config.yaml
num_key_value_heads: 4
head_dim: 64
vocab_size: 8192
hidden_act: "swiglu"
norm: "rmsnorm"
norm_place: "pre"
positions: "rope"
rope_theta: 10000.0
parallel_block: false
learning_rate: 0.00702
decay_fraction: 0.691
decay_shape: "linear"
MLP neurons of a small language model. Each row is named by its layer, matrix (down: output weights) and neuron, and shows model dimensions 128-255. Each number is 500 + 50 x the weight over its row's rms, rounded and kept within 0 to 999. Numbers have three digits each. A neuron's up and down rows have the sign that makes its largest values positive.
A block is one neuron, or neurons of one layer that tend to fire together. After each block is what it responds to, as a language model described it from the Wikipedia text at the highest values.

L9.down202:459553566515562469476398450454562563504506460504513454560486486517315513536585535451494431491568499513542522517420428514527534509483459480550444460539586511563417504449532484457504495572506415505486488547542559455444540591455599466485430486532456468544442581490548422493515577474442428509568522518516554483568454488559599456480491397599557651621523524516491528492474535510517535555360
Responds to: Infobox keys and quantifiers. Field labels in Wikipedia infoboxes and tables, such as Website, Density and No., plus quantifier words like each, every, any.

L8.down99:490544552440492510476539480415510456526551478464420502526456548455480489525498551456541549606534502422515548559481522486453493545426511477451500486429486597531503497444462472385535501488438565415406478521460534538523551444594475546476479512487474498572439468488498442492484446422513523447406554483428560407513485584477478684574425498515503539519394573458467504476501463485570482491492
L8.down104:445537474486474526470527483495481465589495473494540447522505512601508451498476519419450530531510491486540528548507426519550543462446591505368516464486474545546428408493504474459503447536565596528520468579561523516565431575482484495447679502486389425532536595392572555476536513511485490430566443482523436416547433589559431625520462593513501545433452498581524507503533539564562511480542
L8.down147:473449522503479566547508566493453438510448536448494477519524517540484453509473472450529494525522487500405511385584442520526549599512535475477530522501566495379490499566438470514551501493464453441549477449489463488573537543601482615518422428444458541493555480444429499511511529477526574524539462557421531528524467465461537490577524595488569552436533488568547488492554474404420512493482
L8.down177:547489459548421478518625522458550500383546483476594395586482520544463485472459497491482507556532473520500551553468530480402565526526510457428478453538366528533597561442480459548491491586478452547552441505514597439467427511514504541583557488532484452622442529425531406496455556442430462454507476467517438517528488573516490436461574453421482431422538550409514481498451445472399454532493
L8.down277:529522502562480523432439486562543518500427500457422483453461518441422471568486509420557467567519543462485494486588559456448521514514409423498526621593556503560522536487510510461544490547439482453539542514573475492560529464472620471452502447528470592465459548507400420572633597503538481535491519573518562467509477497582515527517476526336488442566466462554495529568500495498628473610451
L8.down481:562567561496453552530365492472439527512495449483551550468442575471477498414560569630473478533497485496555467471508538578414464428518559568531454504487523444536491464435512472548434457432538492530546467571434460512495503492613459492481454464522471523524534479551436494588497510501526503574513475512474508648571539481449504514437439559492569511539478464452442480475498513520485502446438
L8.down621:435440494388532527558596455432560477552483545465544489527535450507502471445475588558501421455525479491476398503494519494526500579492413495589506556507635566516508562548512506525516506468475532413529460588485534410493480618521457478499430483465459381597521508506525533552563460460596443519457494469471512555588541636534429498453467519538531500473386534429405474521436495440535550477471
L8.down656:456519496437543486509482439488477542511504534585445503492465418382533516507482437589527518553628558512564471476555512559567423512531399542452457392519571561446477471518454459497418486418467493535507557462616550466453442500522506581544570393500505404501446518457479548347505497480510468501547395553533562518513425470549433494486442471496493497554551553517484420476458553558550561462575
Responds to: Infobox field names. Field-name words right after a dash in Wikipedia infobox lists, just before the colon, such as Website, Spouse, Genus, Network; weaker on table separators and mid-word pieces.

L8.down67:526496601524503501526544562544471461497461544501447503579451576445491542454530419550430496533536453530536505478438515571544529500543534450491482544440545484557544490468478515520487463416498491536524556399483371450574564396545495520369466451518548451491513465623440537535482482552550521467512434585415545450473503461472451457548421534501511431543467505521489497485466482435576492480524
L8.down306:489452556419523560501527459466572485457478515519484542484550496477501531448540488504656501516357504555551455513464436541528499498463418407565406520566534553448543608511499487567476510410522547539439495503462399428457498533456481519536452449437459463456499477595446531479525565496532489511507548503459497491408427474523474469459521525585463461494491510487530562442535518433471615530480
L8.down341:547528543495432457492520444487537504530519477523530443488507483425457427531447513460510501530714456535507530498518628495568512558535414528571651507596553508533527506496553528489439526502468487563507539541578499504612421526512451434521396524476488515536493450545516456424449454447432603525479577475467530510528507454542457535552487465543542452511547527537523475475428459451510501518503
L8.down423:525534502482481428485536415492514565533595531505527548543471572510524473510444535434507537516534501618584470586572580495497514497465564602482523489460559533552446533489462454404536430419467480498481491534508487479487446555327506511643442501572551509555507577517529485471545544520486520630507479562546531409497429429458543525441505523522464551509495570495475542486435526572451430471420
L8.down429:557502558386516520533487541445535499555623460574450524580540582457471476484549494441464462550587434558460506465491533543482468449516437542592540601533458503490559437504516477488461494480568480479518537584403528499479517557517428531488455560451632533558510581444470390489471416586472529423524566428433431472462513516494461493480368402492588471492546485531452504554524544469565565433556
L8.down526:512536565492524513465502572484511580388530598476490443489520490508472431517485557526529511420503480458547448510561532539481522541469489405544464495416461530601517499448527502495523438523470537575478474505541500511515480488436575513525398542476483509501597483476457432504510380497477547500542450522523561525544519526557505509408505386458566512555454391478490621511486531436533462479523
L8.down564:484560406411561478516450543416452507438584466623519496451436557509470491634477493560475550523569527478440499564561386525490492470468559515509566505451574540395469478525500551526556632459427499477590501515580536367456572504586531532478565488558597607557450485488492562477502542462480464525436532493476494500442533522549505539475522494502535543468443549438400567491484456484515497517500
L8.down572:520561443502512554450506522504543505518579563444522488421558464520455505559538445462470570509489459491513515515472523527536531541557426545512522517490471445516468510386500505453399453565569480558425511456436409436474507531478504553481515498482477510510518442493569466466513535461492439491425495501549465567504559405446539443554514543515431380436498547471503466457540405574536394550501
Responds to: Other/miscellaneous section starts. Fires most on "Other" opening a leftover section heading (Other works, Other awards, Other songs) or on "other/these" starting a phrase; more weakly on paragraph-ending line breaks and table cell pipes.

L7.down35:545589497416496539504533562509594519527526509487473542409536597504509441585484518515534456426663387543551465496558461491367521566486413551443488461531549470509552500506454521515537449537533502505522466549408492448488473587545449518474452502554600465581513488539461422516510460582401546586455448507497505492551553560592492442516464423576505525486520513492432501496416480625520515521511
L7.down172:448507471440568443527496491538656461553626525528551572522459449472455433440521494509473502405459573542466492467515444450422494476479470514510598467415454449527431493482613482489532494494501496503524512514474497544577499539459513557553543584486515566527545401579502499502458456534450520637382511568487521410559610518507462495547523480478590504487375467501473446548443555559424489516437
L7.down198:496579464490503462512283504518429486536534524469506502537496465492504450504447512555612525423479517569488487506495482541434526463492469563481493605497476484454448578478491483475459487542403432540520441457530544537530533642443479499454561491486508618502480450500473454496441459521454543590508531554501476501651497553499479543569543517495558470499455502550470530487493551477510507467576
L7.down220:482473493610454476428519503572536497502486633571431555409549493514529459505490525460468482539729474560537475398469506489440532524488515501492474482530392436458524482446553486481395427420404515514508476406446512547451515535515450480574605541402546473547492500534461559503569556497556557527502506488528544514499576512528501524447519450513494475524418448528515393462502568607456494549501
L7.down244:572495428492570412513551450483459437480513509508507540448616490549434469516525489553454564460640487513391474473505544596501533565490568602542523559490433504535573420454426484549466433438466505483479433547512448479490478457548536474497477484412517465497524493509535530501444526505547493512524497511504539458522452475508504451593524494473478467487479381516442493490501480478553517489491
L7.down329:531539542459492516448508592530611578418464447560478443516520543511509459574422489511533586469509514502538458537515464481542507525383432488504498459431482463575528496494539476484444492449470380492528543506515524496574544600596587515626578498439552452487453479532338491464515432489532422470514484509494504534573547411470490496549508490442496440590502482550536383493440535423437435502495
L7.down355:506572485494539475554534538436507595554519550505562462583487589618443555446500508571595539436491575524553517596506531518560567510431446502534520503402497476462555464526518381583479500483515489489542508559552476488433494476492473482470505539494528507474547427529568489563585476506472536491443609517478455498458522491509504433502500489442536497439473552461525505522481459480591581471507
L7.down523:514571490587376421487502514553444483521512443547407442525568497485486436431509486473471509490494541468513530524414497460394567471466596524480473506508435506593443480504507555469468489468381465546474536489541508491494481618444533517541563529449497521362442598471530499445598523624641586515478540497559515486610613534510480564513570528401552514504336458609485453469452512501502589480518
Responds to: Sentence-start boundaries. Line breaks after a finished sentence, and the opening token or second word piece of a new sentence's transition word (Moreover, Elsewhere, Within, During).

L9.down85:506430504387525472476594484541452550526502522501482519591436521473486528438444558600577496515425488428558438486485500562492456421451548439500520459479562448542546460506445518499511439434523426429561502547613487530512478594468459481557580536466506538506499494513444517509503556586514494496409450489538454504519428528502494486530506519508492429587456594515533447403439575553474522521503
Responds to: Paragraph-ending line breaks. Line breaks right after a sentence-ending period that closes a Wikipedia paragraph, usually before a new section heading or paragraph.